Weights of a small GPT-style language model, trained from scratch on English Wikipedia.
Training: 396M tokens, 6799 steps.
MLP neurons of a small language model. Each row is named by its layer, matrix (up: input weights) and neuron, and shows model dimensions 112-239. Each number is 128 + 32 x the weight over its row's rms, rounded and kept within 0 to 255.
After each neuron's rows, "fires after" lists the tokens most often just before its 100 highest values on Wikipedia text that the model never trained on.

L8.up257 [140 123 150 178 113 108 129 167 208 136 109  79 112 118 175 158  93 123  87  79 160 120  44 105 133 126 122 157 144 128 154 162 124 125 115  82 151 124 103  87 143  71 158 219 147 115 122  99 146 164 131 126 111  69 165 130 123 130  95 134 137  65 123  85 138 107  98 186 111 108 109 102 107 130 118 129 138 159 128 178 157 178  63 109 100 115 119 126 132 134  98 102 122 112 134 116 139 108 117  80  89 168  76 105 112 145 139 166 168 132 117 110 136 123 110 144  99 187 134 136 151 116 121 109 142 124 128 131]
fires after: " |", " No", "-", "|", "{", " ("

L4.up274 [129 119 111 131 112 161  92 108 168 126 114 117  89 187 101 128 127 141  57  92 120 162 121  56 137 144 109 148 138 166 116 189 140 106  74 132  81 133 156  88 100 131 124 143 122 156 145 111 103 126 113  77 155 102 135  95 159 109 162 139  82 176  74 119 133 150 124 127 119 131 137 129  73 117  95 113 139 166  78 122 153 155 178 125 123 116 178 106 174 102  79 126 108 163 103 177 112 218 163 164 174  94 126 170 152 109  82 119 153 121 103 189 101 144 106 115 156 184  90 134 148 181 101 110  96 114  93 139]
fires after: ".", " res"

L8.up311 [101 186 150 239 145 151  91 148 176 144  85 133 126  74 102  68  84 139 175 175 146 131 122 126  89 167 140 148 138 142 169 140 182 115 153 134 134 124  99 141  94  88  28 124 129 129 132 136 218 139 152 222 139 147 121 134 126 131 138 145 117 129 148 120 149 103 142 175 141 176  86 130 117  56 125 131 152 180 141 160 137 121 119 151 128 108 125 126 129 156 132 112  89  96 145 141 181  37 165  72 138 118 147 214 149 115  94 133 130 145  93 136  80 130 105 118  94 155 143 133 174 113 107 103 144 155  91 102]
fires after: "-"

L7.up125 [ 76  98 128  88 173 143 124 192 158 127 148 126 121 116  56 183 117  94 147  93 138 177 152 158 110 144 112 134 117 178 125 123 120 125 171 164 168 176 129 107  95 145 117 152 159  87 165  87 150 146 187 164 166 125 108 117  81  94 162 149 141  93  82  93 163 160 152 145 106 162 138 232  69 140 113  99 184 152 169 146 143 148 125 123  93  64 163 134 124 111 161  93 158 137 142 111 129 143 110 128  85 111 110 123 116  92  93 143 134 177 112  90 111  70  72 119  92 210 137 107 108 144 104  83 111 124 125 168]
fires after: ".", " m", " cm"

L8.up1202 [123  62 170 109 102 147 107 148 104 120 131 124 182 127  98  68 138 117 150 154 163  93 136  99 121 125 107 140 116 102 134 120 116 120 131 167 155  71 103 158 113  74  58  99  78 110 163 106 137 172 156  86 168 119 161  26 167  96 119 150 165  53  84 140 131  90 131  97 142 181 111  83 130 124 170 120  97 147 143 169 176 117 170 143 120  74  90 180 132 125 156 131 136 102 111 118 174 115 112 110 178 126 117 122 144 100 156  68 101 159 169 113 122 156 126 119 111 143 158  90 126 127 156  46 164  99 159 115]
fires after: " |", "\n ", "-"

L5.up104 [176 165  91 135  86 109 128 138 137 119 139 103 138 154 147 101 142 110 127  99 104 131 104 100  91  84 113 188 112  79 123 156 140 164 133 137 125 148 102 134  93 107 149 121  86 178 185  96 102 135 159 137 126 105 144 110 143 184 141 135 157 145  99 150 132 102 129 122 129 148 111 182 124 143 137  92  92 122 123 146 192 148 131 156 142  92 173 144  84 119 120 220 110 108 136 135 151 157  77 118 186 108 111  82 138 140  95 203 117 163 112 128 113 127 104 115 147 110 131 160  84  99 125 168 120 206  75 148]
fires after: ".", " —", " |", ":", " ."

L4.up818 [170 105 136 151 133 124 121 115 165 190 136 116 118 155 146 141 139 164 183 164 159 135 161 195 122 108 137 125 126 128 179 122 103 152 104 150 118 133  57  59  76 125  99 101  72 168 127 152 148 126 151 116  94 125 113 154  96 118 145 145 127 130  94 132 124 111  69 105 152  89 166 127  88 118 110 141 133 167  69 117 123 116  80 108  66 124 174 119 121 131 162 117 101 130 161 135 137 111 116  94 133 157 171 130 129 107 100 127 110 100  62 131 133 153 196 112 150 172 158 176 143 109 152  77 138 115 117 167]
fires after: "|", " co", " 1", " St", " Ti"

L5.up891 [170 134 117 131 159  71 172 154  98 163  98 118 128 114 130 116  81 111 102 211 159  99 124 126 110 148  64 133  95 177  77 170  91 148 154 173  65 149 148 190 120 112 122 127 108  99 128 161 142 103  24  94 178  83 141  98  95 104 109 131 122  90 163 148  86 172 129 157 101 114 153 127 151 100 186 121 115 123 112 133 145 105 108 136 113 178 150  51 116 153 167 179 157 123 161  89 104  93 136 102  77  82  93 156 148 139 100  97 113 139  84 101 112 143  60 164 115 108 145 130 148 109 145 156 173 155  87 124]
fires after: "-", "–", " first", "o"

L7.up196 [133 109 140 101 116  70 142 154 220 168 149 134 124 110 103 162 116 106  99 138 118  70  82 151  84  87 143 120 113 145 131 111 128 183  72 106 196 159 134 160 126  97 126  72 152  83 167  71 146 132 171 172 110 108  81 116  34  97  65 127 120 200 147 145  63 169 128 214 149 133 120 140 115 102 148 165 108 152  92 170 152 147 193  92 182 153  95 183  85 100 170 147 132 127 126 131  91 130 143  93 126 147 135 120 170 130 141 117  82 154  93 138 128 129 146 126 106 114 167  54 137 168 170  46 132 143 191 180]
fires after: " Dark", " and", "ulu", " Got", "ou"

L5.up1210 [126 140 132 129 122 154  99 150 149  97  87 121 221  79  80  89 115 147  88 132 102 179 124  98 105 137 110  93 127 140 184 177 122  99 101 122  93 100  74 149  53  96 148 151  92 157 147 157 126 103 159 124 202 193  64 134 119 163  90 121 125 101 150  78 123  81  72 113 133 127 124  83 177 116 135  84 125 115  71 168 117 104 146  67  98 127 126 145 104 121 119  71 117 117  79 127 150  74 112  88  86  88 150 120 130 118 146 130 110 145  57 116 127 146  49 179 149 153 110 117 165 112 121 155 151 155  85 134]
fires after: "|", "-"

L5.up1458 [135 159 103 177 130 170 142 112 136 147  82 150 154 116 125 149 158 141 101 183 133 150 121 156 119 117 136 130  92  75 113 126 193  82  71 165 159 139 150 148 114 151  99 191 137 141 171 147  92  93 180 125 112 124 172 129  43 150 113 132 127 139 173 108 161 120 162 102 167 170 142  92 144 121 154 100 116 158  61 125 126  37  73 108  82 142 160 130 175 144 103 135 100 134 161  90 145  88  74 138  66 120 150 128 191 154  88 132 136 136  71 113  69 176 118  67 111 111 159 105 131  87 106  94  80  96 149 155]
fires after: "|", " U", " F", " co", " e"

L7.up1463 [162 130 128 149 120  92  64 127 183 128 121 172 148  87 125 144 139 104  78 143 140 201  70  58 121 171 123 157 179 232 174 147 186 134  92 154  95  93  96  82 114 105 135 152 152 157 106 142 156  80 174 133  96  78 110  87 140 157 139 106 119  86 162 133  84  81 179  85 162 176 135 162  53 135 123 108 129 136 197 110 119 181  98 153  82  97 152 150 104 116 145 110 109 137 172 122 132 138 123 130 172 133 171 109 110 134 154 168 106 142 109 140  78  88  79 163 144  96  82 116 146  64 120 107 172 168 127 149]
fires after: " |", "°", ";", ":", "e"

L4.up1344 [126 124 138 159 123 139 157  95 131  90  76 108 148 139 149 124 145 149 117 142 185 179 153  81 111 126 104 120 144 127 143 136 109 157 163 131 130 157 135 149 120 118 150 124 121 165  95 164 224 145 135 164 117 104 131 131 117 135 127  80 153 146 120  67 153 110 106 174 107 148  87 129 144 117  94 104  89 145 125 209 163  98  68 147 112  65 157 114  50 147 119 144  96 128 126  94 174 124 106 121 157 150  88  78 133 123 112 103  69  59 106 133 166  44  99  72 160 128 133 141 104 110 119 120 122  91  98 116]
fires after: ".", " g", ":", " (", " \"", "be"

L4.up1085 [100  87 128 127 109 114  86 116 156  94 144  80 179 109   8 147 152 133  64  99 119 153 210 175 113 178 121 102 131 115 149 146 126  37 100 124 118 161  68  84 117 155 193 112 152  91  48 150  73 112 157 147 118 143 136 160  94 147 155 144 151 149 133 128 171 166 126 149  94  93 122 171 106 168 166 133 135 157 144 149  98  57  77  76  99 124  84 114 150 146 114 137 145 112 102 134 118  96 137 127 125 105 135  97 109 113 183  87 148  90 155 100 141  91 157 143 157  73 109 214  87 103 158  89  83 131 116 152]
fires after: "\n\n"

L5.up1174 [151 110  88 137  66 135 145 140 108 109 138 124 155 154 142 114 170 101  96 146  83 189 160  82 139  98 102 188  84  62 111 118 194 108  88 136 126 102 149 165  76  98 164 151 135 107  70 111 150 139  80 133 101 108 159 125 111 147  95  72 150 170 156 151 150 106 177 136  91 153 124 106 147 125 167 124 185 147 188 118  78 210 104 105 134 136 113 111 117 186 163 111 119 114 172 118 109 140 138  91 110 180 138 110 104 132  91 187 111 190 176 116  67 127 150 126 124 126 122 202 112 121 157 158 160 128 107 143]
fires after: " the", "–", " |", ";", " 0", " ri"

L4.up636 [152 154 129 149  83 169 101 198 130 104  74 101 149 144 162  72 107 141  99 143 164 147  56 140 128 166  80 171 107  55 143 132 172  87 127 112 132  94  99 177 117 103  89 139  68 146 141  89 157 112 117 101 144 134 162 116 124 138 138 154 109 109  81 123 121 139  97 186 111 117  77  36 137 136 140 133 110 126 131 141 137  99 117 143 157  97 158 168 142 175 119 120 119 134 133 121  95 136 121 102 100 173 217 113 120 206 121 153 138 139 128 120 130 159 105 167 177 156 143 185 132 114  99 114  91  78 191 198]
fires after: "-", "  "

L4.up974 [132  76 126 100 112 106 140  96 122 144 175 146 138 147 109  83 114 172  79  99 154 118 133 107 166 143 139 143 128 171 114 184  70 125 186 130 159 158 114 131 154 135  54 117 114 171 108 127 154 187 108 168 171 191 176  59  55 117 169 116 120 102 130  98 174 133 138 134 139 170 155 130 122  79  98 108 130 143 128 121 144 120 134 144 185 130 161  97 129  98 140 117 149  92 125 152  95 191 126 151 119 110 113 121 131 130 137  84 163  75 142 159 138  79 106 172 111 162 193 100  88 128 115 121 115 102 114 122]
fires after: "."

L4.up1502 [ 90 117 105 112  89 132 176 147 128 106  96 107 158 126 112 114 127 132 123 160 184 123  83  90 112 156 173 124 121 118 127 116 159 125 157  92  97 109 100 164  98 133  97 210 144  98 169  67  84  95  78 133  94 103 112  98 112 142  88  78 148 135 124 151 149 164 125 131  83 105  93 155  84  71 128 129 141 160 107 166 127 168 125  70 131 141  93 110 163 214 105 181 139 106 123  97 131 124 160 100 147 190 146 120 207 134 123 104 163 114 120 147 139 136 125 178 119 114 149 138 111 141 153 147 116 176 185 246]
fires after: "-", " el", " con", " aut"

L5.up969 [125  95 108 155 125 198  95 170 102  74 119  99  90 108 105 127 138 139 101 168 102  87 151 121  91 123  64 164 124  97 168 119 143 110  92 173 140 136 119 102 170 135 172 138 145 146 139 146  85 108 153 154 129 120 162 136  84 125 150 127 120 133 166 156 173 159 104 195  80 119 146 126 114 125 123 100 187 103 145 131 122  87 140  91 126  85 141 143  95 171 139 104 135 110 132 111 205 115  94 128 139 139 160  75 130 133 110 117  79 120  87 145 134 125 100  96 142 119 132 178 135 143 151 127 127 157 163 112]
fires after: "\n\n"

L8.up219 [110 162 153 148 141 105  64 135 160 152 130 162 141 146  86 146 115 131 114 179 112  82 173 142 130 131 145 162 115  46 104  90 120 124 151 100 136 156 100 121 141  83 155 220 144 143 154 130 166 159  85 121  88  75 144 122 126 181 175 142 156  69 132 130 104 122 205 155 109 142  95 134 158 128 147 162 156 131  98 129 128 172 105  94 187 194 145 137 128 161 153 109 113 103 126 101 166 146 151 142  93 104 119 154 124 143 170 116  94 159 136 141  45  58 105 142 171 128 116 157  61  87 122 151 115  94 104 125]
fires after: " of", " to", "'", " and", " was"

L5.up1090 [ 94 133  89  92 113  76 152 138 167 128 100 115 134 113 151  77 146 130 112 169 130 127 136  97  90 185 116 139  91 107 127 149 119 138 106 131 106 174 155 174 106 140 139 142 182 118 195  76 164 137  96 198 167  33 177 136 197 141 116  96  97 130  77 117 114 143 131 144  59 109 148 138  62 106 148  74 141 121 129 196 126 155 129 115 112 120  83 162 150 106 118  97 169 124 163 126 137 160 120  87 150  97 146 182 155 155 111  80 104 145 110 153 137 157 134 114 161 102 165  95 143 174 131 136 119 131  99 138]
fires after: "-", "–", " Best", "="

L7.up109 [ 61 122 112 141 148  61 134  82 145 113 142 162 131  93 144 142 127 147 135 144 113 174 105 134 131 159 202 104 125 142 134 120 135 131 128 132 152 117  67 146 111 158  71 109 127 149 116 182 149 110 114 133 161 175 121  99 101 170 119 158 150 105  78 127  84 125 176 146 142 163  88 171 190 178 132 113 112 126 136 109 142 113 106 110  92 169 145 118 131 143 137  93 114 188 117 151 129 121 111 131  91 157 157 130 143 145 125 167 168 161 160 190  88 210  98 136 154  80 139 125  89 132 182 154 128 213 152 206]
fires after: " on", ";", " |", "On", " On", " from"